{
  "n_layer": 15,
  "vocab_size": 1024,
  "rope_base": 10000.0,
  "init_std_down": 0.00368,
  "optimizer": "muon_variant",
  "lr": 0.0126,
  "final_lr_fraction": 0.0,
  "dataset": "wikipedia_en"
}
MLP neurons of a small language model. Each row is named by its layer, matrix (down: output weights) and neuron, and shows model dimensions 96-191. Each number is 500 + 50 x the weight over its row's rms, rounded and kept within 0 to 999. Numbers have three digits each.
A block is one neuron, or neurons of one layer that tend to fire together. After each block is what it responds to, as a language model described it from the Wikipedia text at the highest values.

L4.down251:523489497481417531458580461569536555366468494471392482473503514522458488507498487452528393481432582467476474548483442496481498459488499486492493522459559467515487468517472506489561510452524429475478529492533407413485503471508486465554535452508434538596542502564428472474475574438570457486
L4.down349:459555413516407475474574418526513565477574555400460476498554540483428494520547342557520598561517508485617502557476518492415540522580543489535485418452531507529516490519488549503442521506567472466518512578483453453480478507504539441538580471523573636433424435559505526464533517464485416432
L4.down556:542445510538533515498451590498548454559474521484520490500457431500517561509420453573501451554391492491483508520584564471423513468452464512457477474419590487604530541480549531522462459532559469512508422557418467457563543578594474559506538422421479570521524558574400508522453523530462515475
L4.down933:420421542521483550466452535589451532563507539484510485500573508479465529558481539507457547515533521492619596512531503417489511504558478515549557463490502582567501446518566570428471476631519437551529527421531477474399495579482451423475528455489372490485425449582484425465506579509401487447
Description: Word-completing fragments, mostly "ay". Word-final or mid-word pieces that finish a word split after one or two letters, above all "ay" (p-ay, H-ay-ter, T-ay-lor), and also suffixes like -ed, -ing, -es.

L4.down326:442542502519483544477535537469510462442522463393501504498546457576468491530547516464530505553457502516459470515541470487466465478538447447496521412614490456501571500517472447533570395492457475505441535537408492601498624525540442488524497459489483583471470464555444496557473425481532528515
L4.down426:463482400556456524425527565588536462429506591468490473477513418482457498595437503485514500507491409524555489478517443525535515528489490508408552433580509554520610585484559531527468507458510493513516561509436498477539542454400565461514432539472454528534455480496517441501421547375472471554
L4.down560:476422566507590582524441429492561542521508485482500558458542511513441495568412502492557553538518545451424407538554495535511487483507528412499533402530506467472570511480401500477542456466558511545534553593474570526519528525492529481564386462541470518500576523580532538529458599448508533537
L4.down800:460534558513487525539565473406456516561463557466464585483409452469504472497481496467402606429498553633421455480487592486491550497529498514509497474507510584494443488437444551468579557511464493417439427489499533564483489518509473470535527481496446445514564507581487458377544522563525440617
Description: Apostrophes and word continuations. Apostrophes and quote marks opening quoted words or contractions (means 'sweet', 'cos, Don't), plus word-piece endings after short stems like d (d-ied, d-ate, ass-ist).

L4.down173:521480506507501503538524455396515456448440609500510469492524533392562545500498548460513487543524533587484469446575455519472506461506449521496499457595556442543510544564588465505486479523495523532437438448614486579555582516498507572482521368549515467456488386520556455497481509475510639425
L4.down513:475460504500594536511470578492448482412433513507482504458499506504560519472579501527497553582515565532480559547536440478495551437465533562523486576460568529551430509605558564500446523481499532517529585522560449410496542484522507526454428492548396541469434446545479477581558606451590444478
L4.down607:510498531532441522449510634522499469587507462511490478560501617433551503426535434516502469511457506442493524548545532535468547564507529484472404546543587504525456448577462477535448519525510452432540548535423467429519652411520496608545500469517536540381461522523479454510499437527489486533
L4.down720:496493630512535459470396528431578505468519532455468496481458364444523598514515538494534432482454466546537483413530475494540431481524447529473486582493476506499466563462565492494438613494435557525493414494535419504503504483442529457456461506524452505489582580453542503441495477554549586392
Description: Final noun-suffix pieces. Last subword piece that completes a multi-token noun, often a suffix such as -ion, -ity, -ory, -ence (situation, community, existence); also first capital letters of quoted titles.

L3.down293:555488521536516483517478495464470521487488476449371465541471461471514482504619554416503461422512527531464519473478456511445519534592548424493459416479432541541441599444454573593514418488529485471511525573530567425463519449552469546491474474482451545577460600456518506326451442588470428399
L3.down358:484497503441562533578540522448510533507580498475529533478494511531606470494488441518536502558556507468415539470488531536531555542473568571448493507510428609539561421526476323570441529472467445467510502527509525455534462439412472517521466483542542506484474473479485403518540623539467456481
L3.down405:533569496423505424471498524489518439466590517476517552509521568473457443544534410515398535539452522409480513560536468516571434506453503458533523469513594570537524345464566563458458480418481532474532468496445470339470475511465520479481493507487418532580375508541480479444472552469471532548
L3.down502:546544591450457510469485480492433456540482432405475460454550625506543440490511468481576570501506539433471521500499425521461413665507475496525431494495538487635525529471520470562507571473517431478497504540512569369528556469542506587491468465477518454510479484485545528548519590423448546546
Description: Word-completing subword pieces. Word-final or mid-word fragments that finish a word split into pieces, strongest for ron in squadron (naval or air units), also ater in water, al in Hospital, ft in left.

L3.down209:412528494534525472492535540475421481501508431547466478439485466535531520546591394502440510535560514507443523575584436534524478510476515460530383429477464586444484446439514409508541548454501492414483463571499435537472476493542501429632474546532472518374418467538494529480488513470573519493
L3.down337:517463495504571504472561525578641572554594547531570433444489609534447474513493468538472501447510450538525516505576506548484529472515578565484434524543481573458532448536476483473573513625492496577506480508482552463488487403470494575498350386554510624543517509484507522475449581414441551477
L3.down427:515511542481555577483512389426532570594586506454602498447559551389478438630518427528469459488549553541511470527498511513452443477547535458475517577571438498458530459434527550513463537504557452563454516535548529472520499338492487416585443531522554518552530459539457541558476570449520452622
L3.down480:438513493465490524467438497547558464499472510512580529523425554482514455451459543474454400468459435504544482495477487496462623487516465521412472465545507495555508575527408511584446538510490523554422504540546474577496507423570616483471386475505566543452517484598484476596535487447505517513
Description: Mid-word continuation pieces. Word-piece tokens that finish a word split oddly, such as "nd" in End/Under/rendered, "v" in Elevation, "ork" in York; also paragraph breaks.

L3.down280:481463496466478536509427458468495464460547505503443515509589518593601439541449525531438387570509478470390544531470488500505531533564512469472519551498488548434555501566462463461475567410558517519420520527550545403479435428506398457500514540428500422453535491384511518454488501505464404439
L3.down419:502512539462557501418500503523430609412522464540506455545501514518527477538449528534536463506510602554435524469346530570533409471523511586416508637499499533479505560502468492534507523483520549514447581427659487444574468528426515546469516568513565514434475530513505558483521463514451397560
L3.down535:612405536507511415413499499419447495500481568506523472404582512510495521430429470571448484446488555491486501461470527512622473474481417602526503421535515521503443520477515578472478548487596599456415486502447545564539487471564535460477495535414406466498620567481497512561585426465449488537
L3.down897:529543586544405588394554498513509599385469504537547553511435616485566473469451439586509506443417547508429478495520445556455469557517562553496438543482477525485576481434455579606560511520495516529447452458438550462554505477428502529458471507527576465527478574449485502557504473550556539565
Description: Word-completing final pieces. Final subword pieces that complete a predictable word or acronym, strongest for the N in ISBN in book citations, also UTC, Maccabi, video.

L6.down800:447480529561402556600469490470526444493556557517445558496466495511510469502526442579400566493412490489485578506553536529492583430539353538566463550511516478520417539542512469567481439474460545473478447518503451501498529464433493503584396514534451496470551413477484555457488616557559532470
Description: Apostrophes and word-internal pieces. Apostrophes, mostly possessives after names or nouns (Beard's, band's) and in 'n' (Rock 'n' Roll); weaker on mid-word fragments like Roy-al, Fow-l-er, Av-g.

L4.down501:403552559518456565378435416481526528425531576445532590487457540552476457429458486484489435470475553550485532480495485510432539530533487539548406451461452543520587427531461424563485408560476575432497529486447478553460510437451500511573506442536544508523530484453504552509485442535528425521
L4.down661:534446568432460519540424460578545505448562458576500535499418428530628472459529503526444554460505464582450499445482549519537477489566442507486483504497522497567491422546536528411511531564532457449571450435489531415536584512471505502483475452499595655478594455575493504489516593592509515491
L4.down741:497500529471505539584485380457474520564371477517453406521443480491557439557473538482456481518554546602487535615533524489508561425495471576508557454420479520513443551542548456492488498431530522493480542467461423512500540351542545575528517626551462459558493491487493487514428407508562518420
L4.down946:402450507572529548461510438622549486496434522513497459577451557496414486531493505567509457494482558491421497532482463529583516530467591436559463442438454454509463611446491467478603534531499515496452523484437517583483505490466505578459555479439588559435493490494549584466583456582480486492
Description: Coordinate separator; mid-word continuations. The space after the slash between degree-minute and decimal coordinates; also mid-word continuations, often after "c", like Counc|il, overc|ast, conc|ern.

L3.down125:521502499315532543500485388520457500538578474473514500492536486385616492435545455485427519461539533557472496616448422479476557398552426470501591426575575562437505482445456458574535493510578537525438500449490538465443504421510512586523585484553525464440490556484477496480514537505482504435
L3.down631:494489549414425537482466461492418440555497555520460502471542505467480477470544512554383523531517451542474503571461607463539565550547497460478491526532567641444546502473533420505528564519440516450418426547509455376584490518537500526572492442521519437506506444465550400551554541477493468406
L3.down870:557529535517464510535476574496510477401520565499477556465468570501470491509566504408558494550466488486355489484536424420510499441412610453477442470564561598479457457584488521481546476600506450529565559471532499558476503460407429527485476501455501473378489457463432532556453461535511423529
L3.down882:528567474439526473532506491519508535455534332564535382402520471521534585452537484456520531512520429526566498523570559466516525534456540507408545503487380559503525560635394515486517447442486382534563492532439541584496453497513540505581538543503436522557487470506481436502532452523492453447
Description: Word-final suffix pieces. Final subword pieces that complete a multi-token word, mostly noun suffixes like -ion, -ation, -ess, -ity, as in recre-ation, express-ion, eyewitn-ess.

L4.down171:484533542639433518488540530480495483558465460503473426555472491509480495498520574443448498519571550576432591472490511341442428460502448534506439552445531440512496565470449519533474602453446480530527529485503601538449526454512467482517445603564486546514535558508479538553518482467551446474
L4.down190:543446512558467387568473537528557452465538554579564474519528464539588410520504459626486529498501551511404483446462434426451548488507533513386454469535472461521549489497402477470555446567443468544512449535427483445495479524524488507408472577516553467473508356501444535531484436471452386476
L4.down255:410464461559498487591605531551521589456546531440491580469462423558500427522400421570465520482547519562514449417459586521437499583494550535484423537555499464561503518537450489520473461557483433503483462409544515435477472594515453486492435491547570447474568534555404471478517505375539472538
L4.down363:563373482575580503528465515460502473474600572452411474613430532485445579464570469557505530567561577514480474523515523492548382525513539493529503483532527514502535586491457516550529497467486508586492480460590546499578550502494578574463492497486516545443518441427532531590419500565410465494
Description: Word-completing suffix pieces. Final subword pieces that finish a word split across tokens, most strongly in table row or column labels like Tot-al, Major-ity, Vot-es, and also in prose (fron-t, int-end-s, syst-em).

L3.down693:553437518521582557444477423410539559481644455460454469417521528505477516567512446492562406435471578521453468446530406527531555535505489472491408503563438429491520516555461497463466472505537507531487470413467506576509507452530536429493503492454476442489607523577513504526494582488451506490
L3.down729:539510432586499470521499450443472697572463415490542509533556490496357508510503478452523436528582489418472471552505552464469527554541520534455527545521537580446514501497384541537453505527570498595469581502563508559473456448590576506415514553551456436576459491521490441483498474464526477451
L3.down789:507468525605557461415494520511492526543553568519489376460573555587502497491471448412489449472492519517407449575507486541452428525450494545538559511381551551551538486522437494519518525469502508523480435578509416544505566527513498528481477478548527475506595491505486468506543543576479482466
L3.down855:438496477514530455448449480449505495461522506515505514481442461522513467621510505477449424573605512472465551478491606414397592545596554504575486420554466498493564541547509494475534509478472476536539506503498524572533619539590518536562429485531508482536478462582447557486505567524478454524
Description: Mid-word fragments after dis/mis. Word-piece fragments right after an initial letter or prefix, chiefly "is"/"ist" in D-is-ney, m-is-reads, D-ist-rict, and opening quote marks.

L6.down656:565411466506513412518518491507481523600478559525481478477486440497528392436450495539451465479490432425509492593506547524617414461584424525490584349493546535467421468549478467544537470424550391459546501495499474567530451503516532474573557485441541530535410563425523466593448514470563477498
Description: Infobox dashes, word fragments. Leading "-" at the start of infobox list lines (after time zones, before Area code or Website), plus mid-word fragments such as p-ot-assium and spec-ific.

L3.down264:499578477518486488514403486502487534447547551533506527520513471523574410543523548494511447519460533505564513534521434664499528526502544526537539412429462609527553590562465422502545507572491599518516494604511388457580500480452446463449561507536451465491538507495439416578576426462494495577
L3.down278:529442446607478421462505520448572479370568475473562524503520538500442444556494521522446417509477532536507559455505567591478451490534564495468445480546437548435490523487533444541471485387513474479528524547574381489439545534502535520418585573435476505512564531475415496528512442455567447665
L3.down430:501519451438481575530476455521451529446562550508493571456501468439516549662461511582482521457488543508557465471506542507401501553506534539559504533516490461526443545479505540552518495502536517475384452503487555405490491583531539515448580478556536519521479538437527524567493438398478543513
L3.down645:507429441472511526527497473413483473467518507475557440501634433454555481438509508582424449536507538479495518495515519466580464462595567478555478572473489541454489531549517507510493486568461454529470514525336538617528472505455468547399512536518490479506545422509533471424440382507470463561
Description: Wiki markup separators. Line-initial list hyphens in footnotes and infobox lists, table-row-ending pipes, coordinate-slash spaces, plus scattered mid-word pieces like qu, er, ic.

L6.down101:496530473489498559426485513559462450467503505455507481485502514533494475516564468446531476492522465537518469527578534468433516469556458480499490508497606497609510445446460550539501558519506544460514513492543425538506570587491564568522481467481470526490518543614562512535462453444564484539
Description: Mid-word fragments, esp. qu-al. Middle pieces of multi-token words, strongest for "al" after "qu" in qualified, qualifying, qualifications; also spec-ial, des-c-ribed, R-ec-eption.

L6.down485:459447598517490570549456558499435564460529542586503491470556480492489462452444445508514464516497522506546459477493405496500583449429547517437534508516494492529517499496522487454496437419551471499398493448522408603507488436362457569563429521492538513423604490513604519541428465483462495515
Description: Infobox list markers, word fragments. Mainly the dash opening list items in infobox sections like Senior career; also second word pieces after a one-letter start (a-ir, H-ist, E-ar).

L6.down693:478427499540527408574489463500564522525551585458535485505536544498480467556462480520530413573566502423554477527378524442412450551359408530448485459458461475527522501538444545613540434431467469524497524531452461549473463414483487527510450608502441438449324457480469470503500527500584452576
Description: Mid-word fragment tokens. The second piece of a word split oddly after a short opening fragment like p, in, be: p-ick, in-tern-ational, be-g-ins, pro-g-rams.

L4.down52:430428515452582483531492488476524430484501484526534441465507444518553555503409537451501420563513562497429538441524467572535521547472510481541484463571429547417526470509447532529424480477565583502510388518523532431429423458459477484570497442546457440604459549560447530535490489469536500432
L4.down66:426503407478565553560505426542528517467578521466528543501537526527449429516441461554564554469567605539444429469563630480559483433423502470524420489532482567399533496466511562496610556415428512472552554483525436486477572537403503594534525432560553500492524512565485491501562481508525499580
L4.down81:492503434456511576571459396459510508453562470448542479429580479493530496502513480509504508529530539471470409533518503580474441550479538520447407392433385553518400507490526557529563533467585547533562531524433440380483536438499478600500451508412443413535486550532521520538485489478435462542
L4.down166:479481506478545570569539532584420467550496455509525536536466519514493523543505505430470505423487519601507509540394535473452514452450456534426602575485535511451519497496503466488504492503511548459532441493521414495460486489432515611528419519514512477514510461571543415569460495511407483436
Description: Mid-word continuation pieces. Second word-piece of a word split after a short leading fragment, strongest on ir in A-ir (Air Force, Airport), also om in Col-om-bia and ward in A-ward.

L6.down315:581514462422499547523490516434519481532543499478535661484456435590520483463558551476483590528542507559537508493470490497604468497597481627458588484570550504464532419559526528558492511468522504509510440485544528527349425528454510453532415453431488548460475545482567513516454497593578521519
Description: Final word-piece completions. Final subword pieces that complete a multi-token word, often in titles or proper names, e.g. Hist|ory, Hock|ey, L|ife, Liber|ation.